config.toml
n_head = 2
vocab_size = 1024
norm_place = "pre"
positions = "rope"
rope_fraction = 1.0
attn_scale = 0.102
optimizer = "adamw"
MLP neurons of a small language model. Each row is named by its layer, matrix (gate and up: input weights) and neuron, and shows model dimensions 48-175. Each number is 128 + 32 x the weight over its row's rms, rounded and kept within 0 to 255. A neuron's up and down rows have the sign that makes its largest values positive.
A block is one neuron, or neurons of one layer that tend to fire together. Before each block is what it responds to, as a language model described it from the Wikipedia text at the highest values.

Responds to: Word-completing second pieces. Final subword piece that completes a split word, often after a capital letter, such as B+est, H+is, Brit+ish, Macedon+ian.
L20.gate16 [118 121  98 188 168  94  50 148 128 133 135 207 145 172 122 110 124 145 136 129 172 157  40  64 173 114  65 126  90 133  72 128 128 107  96 140 155 139 136 107 129  92 170 108 123 121 142 139 172 137 141 112  98  94 127 100 135 115 126 163 120 135 146 129 156 156  91 116  70 255 176 152 120 151  83 109 101 149 153 170  84 150 117 190 161  94 119  73  93 121 114 154 128 104 129 169 148 151 158 113 123  91 140 160 106 130  97 120 162 147 153 136 140 159 136 155 109  70  55 147 113 118 190 110 151 126 134 138]
L20.up16 [124  92 114 121 215 144 108 132 146 210 128  95 153  94 148 151  84 203 144 116 138  68 114 105 144 104 101 105 128 128  96 183 120 146 120 149 173 148 175 133 145 165 123 139 176 122 132 155 178  84  97 123 168 111 115 134 122 215 152  93 109 137 143 125 136  89  80  92 138 133 161 148 106 165 107 142 131 120 149 106 137  98 140  70  66 134 134  75 130  90 129  63  84 123 113  98  98  79 169 128 114 178 174 164 167 143 118  84  66 149 121 149 132  96 102  91  71 107  91 146 133 114  99 138 132  85 140  80]
L20.gate22 [136 199 144  97 138 134 147 121 175 157  86 147 151 162 160 105  82 112 106  99 128 167  99  89 174 119  87 142 135 184 142  92 144 140 163 110  99 164 133 131 148 105 155 108 107 132 184 133 152 111  77  58 125 174 100 150 104 120  73 130 122 140  85  90 148 188 109 108  81 142 142 147  75 169 121 140 103 140 137 158  98 100 131 108 165 128 122 145 121 125 103 175  88 141 127 123 178 187 117  90 137 124  96 106 140 150 129 155 115  89 116 146 106 136 141 108 118 106 123 118 159 168 162  89 110 165 118 121]
L20.up22 [107 131 154 181 125 176 125 118 155  95  97 112  68 133 104 170 160 130 122  75 150 137 124 116 167 136 143 123 134  93 127  63 170 140 154 104 111 104 139 100 167 106 110 180 132 155 194  75 163 154 147 148 120 118 150 115  97 213  85 171 139 126 188  96 138 184  96 162 123 172 153  90 119 139 113 135 119 107  82 115 116 113 194 185 100  63  95  83 176  96 124 163 168  73 123 154 139 128 130 123 116 183 136 103 143 175 169 121 154 177 160 138 163 197 149 121  81 133  90 105 113  99 100  96 167 208 151 150]
L20.gate328 [163 144 117 147 149 152 153 165 174 154  59 131 193 131 111  92 150 111 123 116 125 101 119  91 168  63  57 115  59 128 154 114 155 113 126  93 112 122 129  85 118 152 137 144 102  92 148 203 122 111  89  93  71 159 103 151 122 100 105 103 174  94 164 130 127 148 107 151 120 136 151 150 129 189 100 152 168 105 118  86 104 107 136 137 181 129  86 154 145 101 147 125  89 118  67 107 168 167 107 131 180 123 124 142  85  73  66 140  99 166 149 120 104 162  95 117 138 142 103 106 139 133 143 134 169 126 172 135]
L20.up328 [118  70 127 120 138  64 151 163 156 124 167 116 153  87 178  99  62 154 163 146 179 123 164  92 170 156 131  97 132 141 199 119 161 166 157  96  82 192 123 164  71 114  79 128 174 122 160  97 148  87 162 158 164  71 141 119 151 166 136 164 142 105 117  88 173 157 140 116 103 192 132 176 128 109  93 132 183 142 144  59 151 124 163 100 150 177 109 136  82 145 149 200 117  86 136 131 157 109 193 103 123 158 161 154  61 144  89  94 148 126 147 133 128 136 153 134 143 162  91 112 205  88 132 140  92 119  86 148]
L20.gate524 [122 145  84 157 119 138 175 179 179 147 102 161 158 198 153 100  57 128 121 137 101  96 132 115 177 121 120 136 101  99 184 148 124 101 134 149 140  55 112  89 134 155 187 160 128 160 164  48 163  86  90  93 167 130  88 125 138  97 141 127 145  74 122 134 103 127 201 125  98 109 163 202 152 109 158 168 140 158  81 102 119 135 134 150 142 134 149 141  66 142 157 123  97  86 120 158 164 143  94 157 128  89 161  99 113 117 113  98  67 114 164 138 103 143 111 139 121 152 111 155 134 149  75 149  98 145 125  97]
L20.up524 [132 166 108 102 141 141 168 234 142 126 172 132 166 115  95 117  91 138 125 213 156  71 161 126 126 154 147 117 137 134  94 108 135 119 210 113  87 160 156  96  83 109  92  53 131 159 134 132 162  85 123 132 134 171 158 137 143 118 147 123 124 114 117 133 150 145 149  88 112 155 156 133 122 178 166  99 122  69 148 139  94 123  89 121 175 184 108 117  97 132 122 104 107 139 132 153 143  94 127 140 148 112 122 138 117  98  94 173 141 137 151 147 183 156 108 149 109 102 130 122 152 123 169 182 136  97 170 135]

Responds to: Final noun word pieces. The last piece of a noun split into subword tokens, often just before a plural s or of, as in cro-p-s, t-erm, n-ame.
L20.gate102 [131 141 118 131 219 153 182 144 145 170  80 129 137 127 115  83 168 126 155 124 103 143 170 170  78 165  99 116 106  95 195 103  90 141 114 153 134  86 132  79 134 154 150 148 123 149 126  90 145 130 119 117 132 120  99 177 185  93 114 114 130 202 111 171 196 122 121 121 127 131  79 138 177  98 106  97 152 151 100 115  59 144 142 143  86 125 182 112 173 135 145 129 100 149 106 119  91 181 106 130 136 159 216 101 146 106  64 103 138  71 170 141 121 147 110 135 177 166 146 126 147 117 127 127  97 122  82 212]
L20.up102 [ 76  80 111 113 148 138 132 142 140 158  45 128 130 110  98 111 140 151 146 116 175 193 158 147  72  81 116  85 113 128 135 140 104 113  98 147  92 135 146 132 147 107 139  87 150 117 104 103 137 173  71 178 117 109 166  82 174 102 122 128 147 146 115 177 141 116 120 126  84 114 127 153 116 157 157 136 175 172 181  70  96 122  83 139 110 116 147  95 123 175 126 175 114  91  97 137 125 185 111 119 135  89 176 120 114 133 130 128 127 179 174 121 149 203  95 164 170 182 127 115 126 106 118 116 145 102  71 154]
L20.gate336 [165 118 167 103 130 181 101  85 168 154 138 170  61 140 168 152 149 149 132 184 142 159 140 125  88 214  44 198 105 190 140 101 111 198  89  85 127 123 138 130  92 118 139 109 125 150 157 112 131 113 146 104 175 118 145 129 182 117  74  61 148 125  68 204 106 159 137 104 118  57 115 143 130 120 151  70 129 145 119 154 164 110 134 133 138  98 140 179 143 146 133  26 124 153  98  96  95 132 131  64 137 110 104 148 164 211 135 111 112 116 135 108 113 138  69 154 133 164 154 100 105 108 124 114 152  99 112 107]
L20.up336 [114 135  80  97  78 173 148  93 185 150 114 138 130 149 109 158 100 137 149 112 151  94 156 108  48  76 119 130  97 112 133 156  67 107  94 159 151  98 126 147 128 169 136  78 120 131 126 146 137 135 159 153 125 115 205 126 175 136 157 141 137 153 106 136 139 164 103  80  58 162 123 145 186 198  77 115 107 141 141  65  84  92 118 105 110  94 101 123 153  66 113 176  96 147 138 165 135 152 120 151 146  87 188  84 127 164 193 154 160 121 146 187 152 124 138 153 116  95 167 113 112 132  54 129 153 124  70 138]
L20.gate425 [132 152 123 134 129 149 154 141 116 120 110 159  97 144  90 171 129 181  98  91 108 127 205 115 134 163 119  65 133 144  82 168 147  99 149 124 170 141 154 122 120 145 153 109 110 142 157 161 116 110 152  93  77 130 125 116 179 177 141 186 158 159 107 102 173 140 134 116 131 142 134 157 109  96 180 117 153 171 129 204 164 103 128 204 155 139 116  74 140  61 135 159 143  88 155 113  82  31  79 113 151 156 170 142 175 132 128 151  88 150 133 128 102 126 109 127  98  96 128 132  92  84 116  94 126 118 155 133]
L20.up425 [ 82 164 123  94  71  70 136 141 123 125 143 128 148 134 130 170 110 170 117 129 169 152 134 143  76 141 160 110 101 156 151  94 117 147 125 113 112 125  69 111 117 110 116 130 121  86 116  90 108 119 107 167 161 119 155 112 131 125  53 156  86 146 158 135 182 119 117 112 120 139 129 100 136 133 127 122 141 187 109 129 140 143 119  96 142 195  64 165  85  67  90 184 158 134 114 151 100 192 127 188 115 169 121  97 118 142 138  88 126 106 196 119 139  74 123 108 124 103 196 174  63  94  96  79 113  90 100 162]
L20.gate438 [168 122 103 131 139 142 146  73 159 122 129 119 112 108 178 125 115 200 121  97 129 145 158 144 110 118  80 179 116 102 123  92 151 150 152 106 170 135 106 131 149 105 104 152 108 173  83 155 122 106 131  98 122  82 178 124  97 174 115  92 129 163 137 150 124 142 173  80 102 143  87 122 126 122 169 140  95 162 117 154  65 167  76 154 143 106 153 127 112  21 156  90 149 116 126  77  92 124 104 107 100 140 174 177  93  74 135 149 123  99 143 183  96 131 118 178 177 100  94 179 128 136 165 154 118 123  84  78]
L20.up438 [107 179 108 126 134 151 150 154 113 143 140  94 143 102 179  91 141 124 179 105 135 182 136  58 142 111  88 159 111 150 118 130 157  86 147 128 111 195 106  93 110 164  52 108 178 134 140  98 131  85 170 175  99 120 199  87 154 170 115 189  63 148 107 139 117 143  91 123  85 124 145 110 110  63 197 107 182 177 140 105 145 157 152  61 168 156 100  89 114 109 166  72 181 118  77  88 136 105 118 125 115 158 129 183 128 164 152  95 113 142  72 130 101 134 137 148 136 107 186  95  81 114 151 160 174 131 102 141]

Responds to: Initial P at paragraph start. Capital P starting the first word of a paragraph or heading (Professional, Politics, Portrait), plus Pr word starts, mid-word "erm", and sentence-final periods.
L6.gate248 [145  68 111 130 192  84 148 103 166 107 135 164  84 173 117 131 151 117 108 130 128 131 130 174  90 109 157 162 137 168 158 110  51 116 109 124 119 117 120 179 111  97 116 136 153 140 116  70 135 148  87 101 111 134 108 139 127  69 125 104 173 177  96 138 171 168 110 141  58 186  98 111 167 109 101  63 171 113 190 166 146 155 103 153 163 160 118  84  77  93 107  75 156 139 103 117 141 124 106  96 156  63 120  69 147 134 102 115 117 133 186 153 131 111  61 159 119 141 128 204 149  98 122 163 181 121  90 132]
L6.up248 [181 146 134 109 142  27 134 125  63 117 101 170 100 156  76 140 139 100 148 107 144 183  61 195 112  94 117 118  68 177  73 121 112 131 172 166 127 133 138 140 105  96 118 105 162 118  97 101 119 142  63 148 107 179 116 126 127  74 162 152 160 161 120 120  99 125 120 127 100 177  66  79 168 110 134 184 153 145 133 180  91 217 128 170 156  89 101 154 100 129 161 183 107 141 111 135 132 138 139 117 113  92  92 117 106 131 110 122 121 147 196 127 130  74 179 176  95 106 140 172 199  52 146  70  91 119 129 111]
L6.gate282 [ 86 136 209 125 125 121  70 154  94 108 106 101 133 155 106 121 163 165 167 117 137 118 116 121 119 180 117 138 141 107  48 161 173 153 174  51 149 165 151 146 148 134  97 162 127 157 145 183  91 133  86 120  91 197 134  86 144 129 125  87 133 148  98 159  98  96 106 170 167 116 141 144 125 123 154  93 122 189 121 107 144  90 125 129  97 133 174 201  93  73 172 127 128 128 123  74 132 129 194 214 152  95 118 169  91 116  79  98 115 159 123  94 151 153 173 109  90 110  95 125 126 157 175 117  88 100 120 154]
L6.up282 [ 77 113 161 134  91 155 107 140 101 101  66  50 136 118  61 150 141 158  93 151 116 130 106  87  76 138 129 173 122  63 119 158 184 126 104  84 161 109 157 154 121 101 134 140 113 149 142 186  95 100  82  74 117 138 152 113 177 142 106 124 104 129 129 132 160 159 137 105 209 122 122 113 146  95 148  65 101 168 161  92 141 136 105 115 153 174 202 167 139  79 104 114 150 134 176 106 156 132 182 128 166 197 110 128  72 102 156 134 140 176 118  90 149 130 173 129 110 170 119 121  93 168 152 109 135 132 105 109]
L6.gate356 [123 134 131  75 128  45 124 177 146 164  63 143  79 120 139 129 101 109 145 164 140 153 124 129 188 162 171 157 132 125 184 125  60  97 124  87 141 140 126 168  87 133 135 108 152 117 139 126 130 103  88 125 116 105 127  96 154 151 113 117 123 139 156  84 167 126  72 136 124 149 132 155 137 112  90 147 105 115 177 100 129  64 152 177 175 128  94 123  98 117 110 135  49 145  90 147 161 162 110 173 139 118 123 159 137 143  70  54 102  82 116 117 120 152 134 131 100 102 128 158 137  58  85 134  86 113 126 108]
L6.up356 [ 94 119 153  82 156  87 112 147 161 166 130 116 153 133 108 135 112 111 135 135 138 129 135 106 159 165 116 127 131 174 156 120  83  81  63 132 152 155  91 197 157 123 123 152 159 141  97 104 121  74 110 152  52  93  48  75 116  66 105 132 144 205 127 111  68 103 122 194  95 151 130 194 171 138  78 103 105 155  99 133 135  76 180 160 147 153  99 101 136 121 180 115  89 124 105 113 109 101 170 147 192  82 105 136 108  91 124  97  87 160 164 139 121 163 109 136 123 106 130 170 138  96  88 186 132 118 104 130]
L6.gate380 [ 55 164  99 133 138  81 157 147 177 146 119 127 134 160 105 165 146  67 144 145 104 152 150 104 115  95 132 101 126 129  86 119 130 102 255 153 124 154 104 170 159 105 158 127 184 172 163 117 133 107  74 101  75  95 119 163 107 150  87 170 178  95 123 122 138 125 110  80 133 182 106 114 110 150  93 102  77 133 120 149 125 132 135 157 127 168 124 144  57 142 164  71  76 100 100 140  84 109 135 146 165 139 158 112 137 148 143 101 172 164 144 144 132 120 137 149  70  90 112 118  79 157 106 154 156 164 141  91]
L6.up380 [200 145 149 108 117 131 153 131  90 198 171 136 122 107 133 132 160 136 124 198 123 185 144 233 120 185 123 111 196 134 102  77  77 149 118 119  68 120  72 163 115  97 138  93 115  84 114 105 168 124 158  80 143 142 108 152 181 134  71 136  90 115 138 129 164 180 121  73 124 162 125 124 154 159 126  81 116 136 155 133 156  70 137  99 166 118 127 112 149 108  66 107 119 151 152  99  97 178 109 126 103 120 162  97 131 108 132 110 182 101 100 154 118 131 153 116 129 126 156 139 143 118 131 125 146 189 178  99]

Responds to: Word-final derivational suffixes. Final suffix pieces that complete a word split into subword tokens, such as ity, ence, ition, ative (abil-ity, confer-ence, coal-ition), in any kind of text.
L4.gate15 [106  89  86  62 112 172 141 139  86  68 175 108 173  88 100 135 137 105 109 148 121 142 161 100 126 116 117 134  90 129 142 150 156  77 154 170 142 127 118 110 207 188  88 118 149 124 142 116 153 118 134 111 118 110 111 166 111 121 152 180 148 160 169 123 112 119 111 121 115 137 140  95 161 146 109 126 181 100  85 127  95 103 131 131 117 183 168 135 123 109 166 155 189  99 166 133 119  89 162 151 165 105  98  83 100 110 185 149  48  88 153  70 129  57  74 162 147  59  88 182 133 122  64 113 171 121  80 129]
L4.up15 [176  93  93 122 143 123 143 124 118  67 107  60 187  86 133 118 124 145 114 151 100 185  93  76 157 119 113 167 133  84  89 122 158 107 104 101 132 110 139 126 129 119 164 148  93 123 128 118 105 126 205 185 149  89 116 108  96 128 169 129 122 132 126 111 146 157 123 105 106 116 113 129 147  89 136 160  89 106  88 167 148 133 135 108 123 129 169 105 109 177 169  88 160 230 147 159 111  77 163 118 103 104 154 113 180  97 111 124  98 151 111  97 116  28 111 121 147 142  99 129 203 161 122 140  74 114  86 122]

Responds to: Possessive determiners and modifier slots. Mostly possessives like his, her, their and 's that come before a noun, plus year endings after "20/19" and word pieces like f|inal and f|ive.
L6.gate0 [157 109  64 167 144 138 164 168 163 167 157  98  91 146 105 114 141 116  79 144 102 168 100 142  91  39 110 121 166  98 151 169 162 153 177 138 126 120 194  73 150 116 126 122 189 152 129 144  87 119 133 105  99 154  62 187 104  99 110 153 133  94  99 103 110 138 106  84  74 177 103 126 152 163 159 151 148 156 105 156  82 143 150 122  91  84 153 140  77 144 123 137  64 124 110 183 112 194 115 142 161  92 169 169 114 179 133 117 107 136  79 176 143 107  95 196 161 133  77 107 125  86  94  96 141 115 137 146]
L6.up0 [136 134  74 152 141 161 153 177 189 183 163  90  95 132  83 109 132 108  65 140 118 162  79 144 108  71 132 103 155 103 157 162 148 134 195 150  98 102 189  78 153 132 134 109 162 182 131 138  97 136 147  89  88 136  63 179 156  65  83 150 141 107 106 105 131 155  89  70  77 166 118 130 156 161 173 155 144 146 111 129  80 158 116 122  92  89 174 139  92 135 137 160  80 144 105 196 124 198 114 123 165 103 153 176 113 173 134 138 126 151  90 169 141  82  95 176 163 107  84 104  95  95  69  99 151 139 155 159]
L6.gate12 [117 167 148 126 116  96  70 176 121  76 148 116 125 131 154 111 144 110 175 121 141 110 125 189  91 180 138 103 136 150 160 129 105 104 199  76 177 170 156 109 131 162 170  93 127  79 163 159 151 137 120 110 142 176 100 134 134  71 148 138 137  97 108 103  81 137 157 111 164  96 123 147  83 126 134 188 156 145 156 125  95 116 178 159 122 110 151 172  76 168 206 101 125 108 106 180 175 127 216 140 121 120 160 124  88 125 133 149 121 105 113 128 210 156 179 170 104 124 157  83  80 108 195 108 149 121 137 114]
L6.up12 [101 164 192 122 110 139 122 129  75 144 107 121 115  69 110 179 118 119  88 137 123  71 169 198 147 181 131 148  88 135 135  53 136 146 135 169 118  61 155 139 150  89 107  72 158 179 187 206 149 175 141 121 168 188 101  56 161 167 144 118 157 178 165 137 152 105 147 117 159 103  95  97 120  95 156 152 156 143 137  67 151 188 133 113 152 110 113 196 149 106 139 109 149 141 168 169 137 137 163 135 148 109  89 119 122 123 143 100 124 132 158 127 130 107 138  88 196 131 113 126 116  99 101 118 145 134 145 156]
L6.gate187 [135 165 118 180 130 122  81 141 154 108  91 145 172 151  92 116 108 126 133 138  98  88  87 131 139  74 128  90 118  97 111 153 135 132 189 139 120 177 139  74 163 144 117 133 124 127 118 153 125 156 167 152 155 105 167 178 179  63  96 121 106 119  89  99 156 140  89 186 129 153 135 128  95 151 123 206 182 124 103  79 170 225 108 132 101 137 106 174  76 131 138 178 103 150 107 142  93 129  96 191 133 134  85 133 125 178 101 129  94 199 140 104  96 139 136 157 143 141  88 127 128 138 134  81 155  62 139 170]
L6.up187 [136 117  78 124 161  88 164 155 207 173  93 152 156 107 119 159 135 148 139 146 134 122 132 190 132  70 111 126 123 105 127 115 108 116 170 121 119 127 202 113  98 112  98 120 123 115 127  69 129 174  56  90  96 128  89 130 153  89 106  64 114 131 114 116 144 104  57 124 121 212 113  91  91 127  92  60 131 127 144 127 114 131 163 100 146 122  76 152  98 158 128 108  89 132  71 188 148 192 118 104 120  58 133  69 144 138  97 110  77 104 132 154 149 115 146 175 121 141  85  64  86 120  93 120 154 128  95 141]
L6.gate453 [199 156 179 126 171 127 171 135 171 147 128 105 174 118 108  43  77 151 113 134  81 169 180 139 117  69 119 148 123 115 182 110 153 128 128 153 146  81 163 110 160 143 141 116 176 142 192 135 145 134 108 119 133 176 137 156 200  70 145 147  88 119 119 101 108 121 119 138 155 149 114 113 179 133 117 133 174 109 153 140 101  97 111 162 138 127 150 158 155 143 158 150  85 127 168 173 129 133  92  90 170 186 139 165 127 186 102 181  82  97 133 144 114  73 155 194 113 154  92  94 117 153 138  88 120  85 150 106]
L6.up453 [144 121 109 195 114 147 106 115 171 117 171 126 153 160 140 144 103 142 106  85  72 117 117 142  72  80 119  92  90 134 105 178  95 176 172  64 155 109 152  77 127 115  91 119 124  86 155  89  84 110 156 129  85  72  96 112 122 106 145 108 172 141 119 161 172 148 126  66 125 152 175  98  93 181 111 103 145  94  67 159 106 151 119 156 140 134  64 134 131 221 177 155 107 163 122 139 100 133 111 180 128 112 126  94 186 156  62  85 106 152 143 135 100 121 127 103 204 119 111 122 119 184 144 104 117 172 137 186]

Responds to: Possessive and object pronouns. Third-person pronouns her, his, their, him and possessive 's after a preposition or verb, as in with her son, during his time; also 24 in dates or coordinates.
L4.gate569 [169 141 120 142 192  45 128 142 213 121 146 123 163 159 105 164 123 132 168 169  90 114 125 181 127  56  96  96 135 118 148 151 167 136 142 136 113 188 167 120 132 115 121 141 179 204 146  83  75 109 148  85  83 149 143 152 179 107 105 135 127 159  72  68 176 125 131 155  92 128 119 143 126 121 144 136 115 134 110 140 137 157 124 123 164 103 132 146  78 142 150 138 104 142  71 181 126 203  71  95 125 117 183 147 104 134  68  88  62 150 115 116 138 135 117 154 177 151  97 156 123 144  73  72 104 140 185 153]
L4.up569 [132 121  92 167 176 126 199 163 139 159 125  94 123 168 121 114  99 129 125 177 118 152 143 108  98  56 112 107  71  97 120 154 120 173 148 109 127 167 175  75 138 160 113 107 133 177 122 112 118  76 175 102  94 141  84 226 173  94 136 140  87 125 114 118 176 165 109 160 106 163 124 125 117 148 174  93 170 120 128 109 109 154 110 119 139 150  44 146  79 195 130 154  88 135 129 198 118 114  83 146 132 109 119 140 173 134 140 114  88 149 129 141 155 106  97 162 154 187  91 115 124 127  55  92 127 133 136 115]